config.toml
num_hidden_layers = 14
hidden_size = 224
num_attention_heads = 4
num_key_value_heads = 2
head_dim = 64
intermediate_size = 576
vocab_size = 4464
hidden_act = "swiglu"
norm = "rmsnorm"
norm_place = "pre"
norm_eps = 1e-05
positions = "rope"
rope_theta = 10000.0
rope_fraction = 1.0
qk_norm = false
attn_scale = 0.125
bias = "none"
tie_word_embeddings = false
parallel_block = false
init = "normal"
init_std_qkv = 0.0244
init_std_o = 0.0
init_std_up = 0.0244
init_std_down = 0.0
optimizer = "muon_variant"
learning_rate = 0.00924
weight_decay = 0.029
lr_head = 0.00553
max_grad_norm = 2.0
warmup_steps = 200
schedule = "wsd"
decay_fraction = 0.566
decay_shape = "cos"
final_lr_fraction = 0.0
batch_tokens = 65536
max_seq_len = 1024
doc_mask = true
train_tokens = 308400000
max_steps = 4706
dataset = "wikipedia_en"
MLP neurons of a small language model. Each row is named by its layer, matrix (gate and up: input weights) and neuron, and shows model dimensions 16-143. Each number is 128 + 32 x the weight over its row's rms, rounded and kept within 0 to 255. Numbers have three digits each. A neuron's up and down rows have the sign that makes its largest values positive.
After each neuron's rows, "fires in" lists the words (lower case) most often at its 100 highest values on Wikipedia text that the model never trained on.

L2.gate470:158180134148137115145132102143161077060132154146083082120113143071196120161154129150128153119182149171173151151162123108112116067095157152139107094112141138128138154127136146131132110152124136161161167123152105112100121134148161158126156148146179118166079095134107140163136123127115140120099129062171110098107117163162176070088113128038134157158135170161177135090090114133109154132173
L2.up470:155177107184128170162143151114131109119131145152127105095097161138195115173132148165119196177194170139102147118066136114158107118145174180098102105051123133142089110142093151119090124123125161118160146100156121115132105144127172189179103157125188057141039134117096108133091144082157151112181111071118088126116176143140157158099137134153058118184114147138107157149116190140110115096115
fires in: "first", "second", "secondary", "seconds"

L2.gate356:157085100149104130191072075113086129148125145174145075086107118100132100097089108075069118136134107113118134157122161138114142143143122051133156161117120150144186193119125163123123092187151131153149161080173142156110161155110115108180108164160083177218181084124160106181065084147135132126154146096055105124109133131157142160093130118137163137168152063142115132089141129105146181107141
L2.up356:192142165203117158131077093149130135137116146177126063088119131166104148126095094040103125147119112143107160160139138147133139127157125116132177153077139139127186129109090158147154117154103133167120181117160123205133134171149154125145133142162114180199199051129134105145097114144097132140102160145067120153174113138165167113125090137150164103159107055110114122072156080108099179130134
fires in: "took", "made", "take", "held", "located"

L8.gate360:139149077095117146145140156172122073086142114133146209066139110116095184079151155145174074104120116193163168119148115150091078171173158093082145113135116120106105147115151225162112091120113070097141138081130131152111070127146108130134097119137143104119140105160110076112175129133153132133164139143150115092132093120122125122113094099112132076125145118079094180156123061091094108109125
L8.up360:150099145087147129139120075132136106127136093144123091141158151084130146077150157149137188141132120041087145119134105103121084044152166094160100106111144110060149067105136190156124089125108155182147113133116202103079152116159069139127181096107185131102156130165159114220195168112108105116119069171135123122096124126159084106069155096095132152132123127172136128114094136116143121108176
fires in: "of", "the"

L4.gate569:088224164161115119150097130117108150151123094116105153176117099088164132135152097163136099126180093096166111056121132180148140133122133102168155145172187119125097096158161202145177095125179118119128118115097096117104138092041149166143141105174146126079104111100138110118094107119051149120157129134208095071140112101141096091137166213133124076130128164098139102104072117117123085115067
L4.up569:117166173198105139117113190118116078161073046085123121195056069121115072103161079180117093160160164145083141138200203108178092126082129113185161132149128082102111121121153148160175127191096145098139155167184111116084150052144146119126141122081144149146124119052160133077123100168057132125185089148148124083132139120109171152154181107103164119104112165117166136125147124155148136128116
fires in: "of", "forest", "provinces"

L2.gate413:078122088152110114087137138160123117166101137129100115126161084157150126090166175106154175166149119124161084103114122130108056174096206097153179108167150178058147107116120156125137124109170145133130160133096122132118126159138149095135200093099125155110145074126144147144148107078104159121104133166127136096152091127163156076154151132075142104087155159105143158143107109190202118157124
L2.up413:073085117151066154064108164129110141104161103165136110132146115192161173106161201145104128149112139083197144156134049132115155190109159105126155085180147126110173123151158164132195103108147153203122120133123109119097123189142179112150211046138152148197093127104113134112142084144111120140121128104125109055137133123108170125180159124137133135079130125108160154095112124171150105145159
fires in: "some", "four", "an", "five", "several", "three"

L8.gate160:147125158107178141110160152078095131154082145112105086178163167102143175123140108124098116144080141074188134088132152164106121103154110127105113078110132077098122139129184094158136131127115107095127110063145125156082123100162081104146096086207160148147161132138153089154124119136084103197055089145150083099118116074138121071099102188176143143093180140104097086136127097174145069116115
L8.up160:126177191096122186114133107117075144111105109179122084189135062170183163119161144126179073165110081052209147141167167134110108158092087167139170094136103127127106158154098158136109175142112188087174115127135092148099120054119109126073132152108128163148153068123139149144126117119144175182094129106111105077101182082098117049114101156111135090120189134193099093120184118137155110102112
fires in: "of", "de", "henri", "for"

L3.gate223:068140131108141086151123134072112091125132104069186132103108136171132162089055069174148065085123105151138190154147079163126113120102106159183100109117118162085152129086157122159156116133168120114142167153134139074100094164159138098188121164154168159154125132151080084114170108104099196130129140068098126106179110109143132169115105119112140127128074133176176121137134179178172102119149
L3.up223:122159120130159045179100118097159170116151114075168141141100140143142177140143122140138067068147094149079159105158126110123083139114130155182069129140111142084210147087119126081149105103140113131128115086068156090169104124149073067139150173065133125167120097104121152109158134098111163164142163064094163122159072106110113150136109133122126156116111148171160058187144142157133088155130
fires in: "at", "in"

L2.gate563:082156111126153187109132162102080160072147112142168199135128102139121164124152136113104183109112093117152150100116141133107122153175095126127116133111082091086086119109133125160102062043123110109108081117142094140142098149129107075128118132158151092105132134116115110109164131089129173081130122122151153144180101156188151156158155121120166067138192196083193177068173116111186102158127
L2.up563:078115108134085154182113150106129144130133099078092135159128056129162157134176142109055166068109106146097113141104115109138156135180133075138152127077106164100107158154168136092115167121146158127142129111138149089131134071114122110136122102085148158088150115116107135118118087106136134133144168098116027096115141125103147154099119119109136144148171168141160098123088052185164182131195
fires in: "two", "three", "four", "five", "their"

L7.gate123:090165160112152152159097096100134113140079114154121143184109078061182170157194129063157200199176149081158158110104155164061128154156127089122144120099170164132125139188096130143128114169097136152090143115220130099165107152155086145136120114148115104151118162194145145152109209121080110114118123132137160111096177142127091082156138151158144135078170040111140133134142133102170150130097
L7.up123:143137160119128061130165107095157112173106135215141055137144133075190159069142113090114149139158148095126115159100149108104134163139176152112134127081125163112164149112096158103159048146076112133151121133172154140191164067151110113154059124116086170137137115188175166095150160108051094193111094118118077147149145139141138147156140126129175126127121106158135176124111063099192159128143
fires in: "of"

L8.gate499:106130127172058127123153111154116171112158111137106116106137100091145177142117152169138101201182106067148155168112095161090092128180162180124103141141070129093128142132122112147121147090102077098088136129174167100126119192098117111127149171063110133145111112131088123137128085154113165159125109084107153096157111112138145144035085185094127139129105145098122098118071092132204134084100
L8.up499:099161140132150056163136093106084038076130145158158147141080104081179107100150169179167100151182143124129118159175172100087114135120160138168167130157112132119142120133118141144092104144101069112159130086125115133128110122095110132182154135059179154144115102116138151130159120121087144098162068131119098111085111176135167091073131175115083092115097180123126139123084078148170096111089
fires in: "in", "of", "future"

L8.gate251:127107107120131139181117097116124163170092165117099144166097132078113151149169133193151141119143110158144135121102166087132110093131143120165119095125108143107125140081215166157098122138158126101147147114202138105072138122170137135110102072143120091121148175121119103159145149156154115186127094187133224143164143105102080116174105144102092145092131126124136083168129051137094042084126
L8.up251:134148116138128127169141144163206094126140149104198111142133085132111131144161164192205157118131121080130151154162123127132113107174167090145131143104132169093103157108184124137141125179136175131140138099064103099123122101205068197132123140073129076159122131159139002098131125143147066114108095142138144098111166100156134185183121114162129069147079135111155118156136084085163103184134
fires in: "of"

L2.gate440:132166107122114089112130077078130114125083148066108100093133172039162124079128119158140095124079101134116080146066123070139139113167125101150171109154122097129119083136136089149150146166151141121115101135174143172126084098197138094140157135129117119148107034176155168110117095144084118163137147159107118084124148119132145153119136093147095140084152165088165098170210152096110130085144
L2.up440:144194131196143118107167127147155117103160199098074108136173115132112184145091107139092085131141108100113101129155075107074105173144086187097075132092117102129192147145149103163206122121161122104170170121133126141099139112173205168123148136083138145151119126152206180102168136092085057149105130167147152084095076105158149085142149127118156117084142096124127126176197121130118127097139
fires in: "are", "were", "amount", "km", "or", "amateur"

L6.gate146:164229086176129092098108123128084133147159122115145144095125143141094100152115109152142087192136126142096156144102155094167144159112137084148123097124127126065119130127121148104154156147064088089096082134153137160174094157153095066216222088186087138108091060091171154130150103152143131081110155103090117115126151198102156170134145176106172099186136177111183140086137161132113133126112
L6.up146:154162152175160162154136140152125158130186099174073141137157202109160152165134117167089146127137111082120150120132087152146133157105148162072153131103161125133155080150133125126081121144093122107127139129071123125198182064174142142102179133106152078120090140136089188156147158166083145097157182169173136173125115114133108145139096084113123131123155115079109182112134139146143145162151
fires in: "day", "year", "round", "actress", "president", "minister"

L3.gate339:093128183068133129085119119110097102082104112098107126127114097166089110157169162112160139069103091116078145125116117179074152191095137084115104168108188169157118103127166196074167134180136173151173099101138030126125129141135119119093154123132067108157138122104127172106149162200139163089082164101142160101166068148165096112160121120131180120152109113114095063138132172117120111149178
L3.up339:087188162091158109128100109142153103077122111141089112103150094137102165120228187121147183072137085106116128133119125179066160156124084123131101124063115167170126118148132217062172123156131168160220113113119086110122118152124088103075165113104102069119129143090150155114137142173137154094084185141117162112144090135189141141126163120114182137175108098100100080077169157129132109102176
fires in: "research", "work", "worked", "studied", "training"

L8.gate169:201142145206084160113150107137174120117137157086125110141187142177114135217163140104129206158157060127127161112096139142101182145155120143153141118107112134087151138074124115095077151096082110144120180110103141140105164142098134093195094098140139121134102148156089141196171159098122129162094124174106124162155119172169066088152129154127115126103085095202060065149095112171152138110083
L8.up169:122126147107089109093162105134131146104130141098124146133123149139045112152162114135103147143090147080166115149058150136118121144173103182154174090108099123095091134166093145108112159110083123150113162154150181083114136142121136101151185111127131077124144109186124079128090146127152123110128113129073155122157144143164091113125153218137179114069148179086149107136145154104176209128090
fires in: "a", "this", "his", "their", "over"

L7.gate81:093090159101120159074146080114107104137162068098093137134087195073109087146143136160093121109115165117140131153112198108020104114119111140129133092109122133119151196114125103097096136120129147049158165085138135073096135102059147139183114137136093167053170078072129137099131154102153123074155168146133111105089155155132090039130182104104152112154104113165135111130130146103157171115108
L7.up81:151128113165141153150143109147137159177082151089168142048098150065174142142141119128203115119127183115148153110074084115170107088080213112104114138135180094104176120118129075155108111205130078153145100104068139138182094129111127111087154121090097124244140146091133088148124088084081137132101095134132085135140131160134132138144100116114137147099145093116160119145133111104112059151110
fires in: "of", "in", "from", "as"

L4.gate574:087162157114201101133114160142112065116093130132182094135125114127158136053157155180132086125194127114154136097101103130141121163135092129083169103133137128148142157102160118154126112097148143123137112145162131124132147082104129096117078154146179115102130142159149144088135129140121083245070118136119148146133171106082146137116214179189183104127124108090120143086155161118165127098147
L4.up574:107138143073126132093092139141179054128162135175180050150082127153158102139191126129115098052133082148160126101128138098122123187149111103136134129124113107078140140113161164105123117125121187085132147112152164131085095108140132109168116138113203129177096094085148164135191143075150159202136134150128093078126111092093066104110215107117135099116136156136108137140096138126134077149074
fires in: "of", "number", "subject", "luis"

L10.gate79:115099132103146160075183064196111134163116104127080166108144146077102126111085119142146146114133108146165139126159092152115106214095142120103149110088093119118072135148089168100118164135190083118122126122153125105082070129160088122171140151099155168171212140168134148089138108144069134064036107194141141152135120148138129146059090184123134147129111119087144143150210134139158149142103
L10.up79:154204158162172126079066070156169154082126130136133123157114170118202140140119164149119120153157071093107113119152155106132135115150118049108169131115141119096101097072154148171186132122123139132158086091110105174080143070177147105101102179142159165151109122119133120154132146104046099096096098138147131137144097119116117095071100076134115109113065185102139102104136117118139120144142
fires in: "and", "or"

L7.gate45:172057138149133088099131078110160094100116178121154138089112127095170182109196108141139128197097134076135160146128192129175167109184059041144140147137142130094082102111114162193118088105125152144121123153120186116074081126119110138113109070114200116106133100156186087129138147104137089127120153112160130172124168140089160167114118160152112107059156107133138118135112096100134135192141
L7.up45:161120185119120093051122075095119137119152142086141091147101153134088130146103129144201168134106145142192151140104074091116143098163116117154114143148071131059107138129157179155145117155104110088111158131166209188134066107138139138150169061127178148096138107178085110135153084101119162084078092111151140143144179118143147152108133097178065144134073141133082079140163100107141167198114
fires in: "of", "other", "the", "various", "certain", "several"

L6.gate180:115083121169058069126069124160113085184103036125174130080156121139124109145126101136118066111165169180133108125120114146160140101111081082105142101164164152130120142127124140133162125155063199058120122061129060106200170180125121060166184123132105154110093141101100134130099117108070172107121151133129131145108099185202145090142124088158123153120043135139126132130126199154152102170135
L6.up180:100111126128139142148094132122064109117098108103148128117057171114133114134118150158078161194117133117122113099140181191140132147170080149073156111111136179141112113118114169122123085125130143144120073101185109092179147158136160077155127094139144202131109098120173131112124151102138210134058142136156140185107120146182121127101149106160171141147094152162124133102193133124132116162178
fires in: "as", "1", "left", "attended", "joined"

L3.gate366:106135140093114144145163092127137130169133181124127113155120143133092083083107160146159142071141070160140191156188172118212145153118138115165173183120066173139078099163132116173132090085057125143126077104130092097137117150125172106168145128125105153112129155159091111184157183174094123051154144085120137066167153193137106066157174109115121108091109146182113125119133115109175127155117
L3.up366:137104101126176145137169145140159118137091137116154105117149185175099065117123149082139093162091182131175098100097116144069067107149082077163159140131105159149153132092160093176109093174171057055192122114154142148139053119052165145127093183091107117079153100080163139140080122141151172068136117175137122160095197111145125136151139125118143122145151122122148134110158084104127171157138
fires in: "own", "club", "general", "manager", "contract", "business"

L2.gate436:036174147159137114100187147134149111121142120110133136166091138151143158160155113128048138145145153173106131126108077098139189139121097031091118158149100125218123103120166128131140198105159121124135096170088180133083136092201068134114131111134115158128133130079104109097121145101073142155131148101093224132149067110109144125095119148127135144142098104186136080126103178059156114095113
L2.up436:094187167150157090066169128154127104099150173114141108182080133152122168187173130122082087137117120190101121118165092071127209147086092068104073111160121082193098115103122105119131185138104132131138119162098179126121162108148092133079134119162144160154146163083137108089129102109095150170123142103113171105125067120105090120095128152110134177174114101214151116137131181049148105134088
fires in: "there", "these", "who", "whilst", "meanwhile"

L8.gate481:063114182201076166180121046113135116157153132087116121106120134111104130130149139135115154092094146086174102102049161143112182179143130188108152114141108158138143131139100140185073155119132121189149156143193134127119135149139153115139164145152114136102120093146133111157134104066085137150150104153168138061158154138136144109168151162191106122189177124152148118092114104075132156150127
L8.up481:119166136176169166089125086157113146142115095111189172111083165160169131181149140138148190213181108148106151137122172164109157164081129113122116141146146107147132133181198193122121115132102175146158121119132124099119148172107170162175131116091131121155156172172120110161102141212174085084092124134120182113114150134122130102187148151112157117134153080111110097075121137095172145152104
fires in: "a", "an", "one", "any", "his"

L6.gate173:151163098150120155116102164150091133093142133091150183168118149080104180123124087154144191155155163133125196121136116078167122118185108065138100103115077131161078170121102117135084120127088083076103157103062124148167115159190118067109193186156153132089163116161155156056103138134121113158144065114158079140128095090097089127109164116107121117113140110121100123127092118118142146185143
L6.up173:155104132095118148121136190139135117113064096177146140147077139160125163125111116145126089154080196093199173152121141140126076131125160082147133068105084165095084164093098103117151158107133118181072075121118118174102163160147124074119154121089162093108097096168080126117121100152173118091154114111110129115128170113134109084107085146110152126115198113135172136112158122169167191168104
fires in: "of", "in", "for", "as"

L7.gate298:142125120181181095103034170134142126095114126188094091108099132155097115146115133086125166082122184118124152132084152105147134128119096128147097140154078166141136084098089134115145102123134148118077125090149155158197117138160087152146074121143196134093126166099140100114119143115126130165104107117141128075108164122161120126095098075170164138109099138148131174148141110070086144085148
L7.up298:066128143076145127171156143068088100103134093125136122127120131166053113102177118110153123097091155125178107156100104132049134087097097095037194149115144065150124096139176123131153180152132150087124163157108199184084076170128120108143176075106138188174131036167155160122146115103118136130110125089149146160157133129100115107137192140123147149184201135133140123149115123156113148155161
fires in: "after", "made", "scored", "following", "had"

L2.gate270:121144076096148103086166160109161161090108216145163161092110142122136073095216116139143181058018153123118109107097116087184118145152125137096104113167143165206107099086158128151153076114154175107111115164120105140112187125140137109127141123160142098133103114100102071117150211131062102142145127150079139120149121172140105103122128140080067108131130110122106137181149122115109087128063
L2.up270:086100136091122096190143111130189094148118113149107106155076169109139080121161164137149122115130138106173124102069153124163178095121144109122147129105137127154129125182153106131121186064125159095165129204135146128101151151162073109113107096213169136101093118121152043156126116127064172161127155116083168152098180149088082126093071187109132104146145140054160081150150150163161114145166
fires in: "who", "after", "meanwhile"

L8.gate129:114151139139124063117165121193133126143139053167156131096059140227083157148099124118140071159125168108160162092123172097112116124099110129112026176077102094138185140128162160110114134138138106112120148062088118104117115136124076077125136149104123174126180118119100103162107140132122136077130150147136165153145124135130081109182119109115112121097103104118125159100145109180167134181076
L8.up129:175115127160139117103155120172100088146135104090176064131143175150100111088168139165139130144190187065106169107091168085107103123121080106090119150126123089096157144098134152089073073206108134117083153113118073089137162124107098118155150063105162135120202089147119125170137100096109118115137150078111155159198188154157131078105118101102065155071102109176119127132141114106138148104085
fires in: "of", "in", "to", "from", "across"

L7.gate557:142134079084154106148100151127090109076139125114166106134166161124128115128164142143071092120183147116141090112123143137095234110173132135179105087133171164070135130142180173170111098187122125131171140069146146152193115112188105135115147169132126183176153117125150097133118134089171193125122080128153118092144133142055114157103081113154154123106119145126181086135109121158128155095138
L7.up557:099132125083180134082122090149131128065166135067129153106239130119155138109141155097097152120130128105109113090166116092125144114140158139151134097039150096153101136101119156133105149138113150165138126155144112141128158103138047091130073145106145132122113117081127152088123160120091142151121112149207171133087167136105143090168169123158110109140123116169188144069147141164120120083164
fires in: "of", "were", "new", "the", "married", "been"

L2.gate430:132110117148158138106130152119121127089062114100128182173131083085129107170172104133128128120082157126162123139158116145122128134154061158159129180091128125106080116061115142093160134146193149137199118190162138132113150123064084167134120212172140124152160144123143126125124073122165095142129133140073181150142104073153109156097074135091099095089134110117168152119181107105075123162161
L2.up430:166075133117147127128119165109216126136122109087146094138150152158113075173136132077220149132126131176126110102148115112188086110133099085105123095143137114154138169182112124130121152088108098088140141154074114122116050220142113116155128125189190128101090116123155113133090139130160149140177113136136080211163103145108118124165105108109117125136117145142115101068122135086100114096084
fires in: "had", "born", "gave", "doubles", "double", "received"

L4.gate399:095126112117088155105160159125154153112089150112088149127144066116143140157136139108202091119119150125115104149142123126179130095138140148113109130179170097122074123094135141149183118125151135099125143184115103114169113133126113171130133114188180148088134146108128173109125180119155143121177098160107161164088114085144179124098072091144111127089145066077156097191178098107077146120205
L4.up399:108135113104128119111139178084164148123149147111097156130147115089141139127179117162204101130120170145134082111150164085132120120155091123089060150170199123138105109091154166130178116088157177173153173121095081084173090139170025120135144161124150096076124158151146074107077152154155138164133099137111144090118170100122135136117152145145111117085160111115159143149138182146079127123185
fires in: "has", "have", "born", "had", "include", "shue"

L4.gate389:161132143157157110182088173128074194091139111129171121164166142107154110107098096079093111130143130086114133033140087151097133160139171124095137138087125078169178111138162127101154144151152125075117099109187141165113062144155079085134128147144095129092131112132145142149115097114093098163118129149146146146147129068192210163171117132129069137127121077175144140142139126091109126189113
L4.up389:138114173096077119158130153100129102158115131104103097166149142124117154181169116086112106156160028132128189112164148146163086172142106103077122160053129112138158104044118134121114112192150161061169173114148103126124071158140108134107134098096103079116072112189086146126103110105114126110146121056137161162113126101137112104120130116115082163052138117124161106087153143067211138115128
fires in: "total", "at", "attended", "that", "above", "climate"

L3.gate542:176166105128096098119110095151123088127142129165151144069161104096092104110153133181135100108165154141117106139118104093128178117149110198097156122134131116114118075120134189111072091125123109193085193152193129117117172095128120098150174106148144094117051161141162112130158122121049121112135110098074103094104080172087094134109130200125134144181163152098125072120133101162135176154124
L3.up542:197193100087114151142070096163135137084144150207169122100088115105122130130146165155147128103179104151090123105114059086124155138167116110107158159147112157110075091179130199109076100131114151203122185141215096084165171095146104091173120145145125116113096175142142115141137114097054129102108115133103117136131117175064111129093102131158130137110137164113129110160109124113138178148129
fires in: "or", "orleans"

L4.gate101:151095138083102108106154225154134178143153166151061156092155113165097110091162089147124077152118147084156109148126142139142174163128105137100151087153113166174107138136069205162122173120140112131137120130091120145151135099154115105081144116094153144070092166114135199161087076180168139191172083125067148135106179087190093128101079129105111096136154101095080115146177160145129079165131
L4.up101:085121115119128165114147152186126098080152140146025110151149183144139130081151150087101114115170121085193121127082136144145184106071142131111098097074110139097108098130128129114105138125141126173139143178135107099168063116194106140055130104150117124094122173092130135162128119192145160160107125127130098131113135077131125106103108049133118149156149123135095111140197124148157080140089
fires in: "for", "against", "after"

L3.gate330:105166123097171163139076088167082124061126123091111158150163139132164105135164191082131188114134188120091131138166109132194133160089168073165131168100177098075087132171136068067128114055181172082174057046123080109122108167136057141149134164174145114115156178072140162179131083120113167160091112147168137121153131155159131092161146135099128142116091114141162128179142135134161048152154
L3.up330:147142152097108153154108141081123137105085159146087119118108138176167134117147183138107157139107179091092096107217159172142165170099103140157128150152192185162145145136121154023161093137199142150152091088100086137153121145126063130114045121176139100149181181126127149126115160145163153170076138085170124149129125168148124117099113143108090110091087131173134137105166061127090084165153
fires in: "university", "worked", "left", "served", "joined", "studied"

L3.gate25:138143098159150140135171139146153112175124130103197069085150085142113140102099106096091137119169112133185067131123163149174053094155086149159112094080159138129137122082158100077149129166093121151095174139139134198110113076150122130116101137087141119122144141119100093158191090163132074078085104116100096151098131084108139121108126152051172136115135105090112150118161198177104134142150
L3.up25:148120126112176115136140144167107139191180142163156125128095136140119105179089074192109128150089162086116088129198138129171107127164067123126100077137172184067131119140146117097087173143112086133139116123116179137125098124143138181151122132095121097093068130157177130174162120184113150163181082117167103133185080185111158179137172150157081137129144161136134095155165171114124163097079
fires in: "first", "billboard", "second", "100", "third", "seconds"

L8.gate32:098154128151125163092161079153146138122125118168077171138123102060119167167108124144134136085112103123134129094133104122131109116145132047167117144115108162146116182085149185078142115143076098166123065113183137095115197096152120122117129106209182129101133133108134184100167156116129096120112108085139143153096164094140096096214119184126140146136113142166189100125080137131145146143114
L8.up32:087109201110113115110136083124129121118128126201136142159090187102135076178111152163091116126090109119159155166091128100126113139184111159107168148145115131147128193084100147123100116128098056161079152089117152123087171094129113116127139088154208144118094087124129156104129139122124112185143116127149172102096128082126151152082159138128208128134084176151136160078100138165125122074090
fires in: "the", "of", "her"

L6.gate254:146128119071091195165139164097121117131192136142068100111099097130107108182149115146140124121148178171179115132120136096099115142085149111083158132197133097151120126124149167201085121164157084084160165114084157113126091119139133128152137142086151103137173137115125159126170156156179102167136180157112110122132114131096121144121134138086089165121051102090153148162129144114121137199149
L6.up254:176131093129139118135166159126147106183161075184036122193119108076170125129111166160156105174201114126151104143135123097122158091125160141208201121162111089144110103163168120156124155093121066085093131140144149109103146133090100091119148047118123139116143170163134111184150094089093151122190147073102103127093116115123147214089122170094094110140105158075155140110106118086080095148139
fires in: "which", "that", "who"

L2.gate75:080098179150159092122095098158159132126113176106157112103146125186180106132092164086125121146136155140063094091111163166159127095153157139157164134082107072103138149166140125083099123109125124142086135157185103161108084114143117145155115133147116095083134187183141136190123185065079093112137171076141129096148131113121174108141168127131100140168139090157086147146121101077215171134068
L2.up75:069086154133183103080120142119152204076133150085104142129155124114230121158128148078106095130137149091098126074122102177100157134142130166181155139152132115093204184169226147110136042131106133114153121114174096124076072113120124149176038100115148136106104139149113115169100167120061148122145110112159163083127140131147147103134176093125117166159119123175132124162088165147175129112106
fires in: "american", "english", "european", "british", "soviet", "spanish"

L2.gate16:062106133108182059139165121108080093138128092105178125111136114068097174083150172132077099110158165132165156110090159192150155119163121143110136069120145151138167105100165183147129147155151126184114089103135116138073123147156125072136081100135092068068079132088113123141143134135107045110146131092100196118095161156131134120126111192120140127094189151134128121136128130163067118054121
L2.up16:122112163106144077122166106117171105143136133063197118094101125030072153144151151204080051143109078098136163142160128161161151138156175123097083115142099176155110134163165138125119193151147136183097126208143116070072089115137085121139107121135112128166055105078096096148128102165143110207118092089141160090131127126139127105115089118151175147106101110132203077133127130149092124081119
fires in: "the", "very", "los", "despite", "elvis"

L8.gate220:112179095168122115168206145120169092123145148125102116161120085160123104140176148134110083088165157108159165110161106112191125164084123134098106170150120160136114142106155080075161181110116124188175106156070135133055139079160103129115130123128108168058178136134120119128144125097189112092143140100163111163167111229132121094105120127137121129160122096240135073096133153089175123192142
L8.up220:078167040154128099115134166094143067108146155118106116116168202223115120145104169105149105102106143098114175031161108112168117051128116126193138114145147116116123087094153118140158094159206126159107095116112085103088103133105172101150173097152148178146109131086135170147159087053094114096144145062087117126078082127113148111084131168142130115113102103130155150093075155097161094100096
fires in: "where", "when", "which", "who", "as", "how"

L3.gate229:136164202128198138182080111146110156128107163083154135102121152123133194125158146109051124095127142104208168102177097150160094129145122144169109117117077182121104124107135116193149069105160148141137201113107138078149134139053169099086105155181091114160122131110120093173124081129099119101170103081132119112145098083152159177110150101143090134111123122137132201094143204089122187120105
L3.up229:092154167122190091152134128134099155102157153088133113107104160156122179174144135124052152216129135106219160133137053099141084146126123160204118096135132145129099097161146149198170098134145120114163171112096111101157125138114122074120101136153090126112150116125130125150117108158125136133161112093113121080130108054153125164119132109182088088186143090107137104088124133078082100086093
fires in: "in", "years", "n"

L7.gate250:137131150075108142115129082166095062123111158164105090096145120151170156087182105076163104106049149133165118117101200142156140088163154088086138120140163099076174169127128191142081138156113151119105126069119118128185119136182120117132142181163115137095152132160160130131092205094126174192152129121110142091110115077118132123082146190140122194156175121176111119060109168082164139142093
L7.up250:134185129147124168139127048079129103130136099132091086093147170120160160112193141082099187178152108100180119165127135159155131112155139155118147113102140089130134152127122096127108060144101161082119121082085101120192173150124053119087081153146175136115111154105116119127138196114113097110075125162131147203038109067150122123117149171144107091120114135166134186092122152166186157108162
fires in: "by", "with", "of", "to", "from"

L7.gate156:156145151065130130186131170097135110106149150067156140155082079153150096191146119152066137121093068132139101091104161089117101129114177116146142075137147112132204208123159135112119095141093111142103144094107084087134125169131136082172126168063156151092148115101140123164096071128147077065149128159121172081157097059162137095117110161126090107080163126112119086090114196082159120119119
L7.up156:141117154157123136123145129121093155143181122096114137095100149016180115117135148084116159123125083146126171150169127134162142165129188152158133070073154076164151175114119126156175132126154121157117133121207058101059135142152131184204068120092104120105103144111168092135176100117109149110120162106121174096164217122158122104154116134151156139103136114131119160062154139085149065088116
fires in: "from", "at", "in", "of"

L2.gate273:167169170125123110137147101152134142107126188128127131146148112073157196151118128091153126128104111162179107145101150143138097125122133134075055111141141198119103183089118149121128123177123161150100114156144103186150122125162155128129105078114083064136132033125137113169115128167133166116098183137115110093186197062144107093140136172197128104153176135175135078160175097132120115108084
L2.up273:136121140153185107135112060133125133079146083170100148176087198108103074186120121154129104087140163087126138102117125134167093113072147141137128148127069139077125176087121110138141099139197140095092163222138179052128143098147110093134145170122159134076099159158124109056073083126148121128073128090151137163091121166093126128146141109083138068154140100120095124173113147132119148073102
fires in: "after", "for", "forces", "forest", "former", "as"

L6.gate228:150129146135082136127163187117059098075170123121105106187132164111155165158176125137091068096184108160098100046129116160118098139103156190169167157105127157163104141119183108128089135109080097090154138085147120173138119137168051111145112141120115111167122106132112147062094102105123147162198092154124118108141137128091108130182135165099083113132103123142084108090136095153126074105105
L6.up228:189177153143130096170155150102131185123133081120110078185125148069116142118117157093092190120187127102115157079167111079151156153114149168105155138133089128095073104100111116185157138064082118118109113152114128159109169153122119124129105158146149123122104096152163136090169103128136174113185140145077131202145124123094106121214156134112135146116117120208109129090178163158174084063133
fires in: "from", "gas", "trade", "attended", "at", "filtering"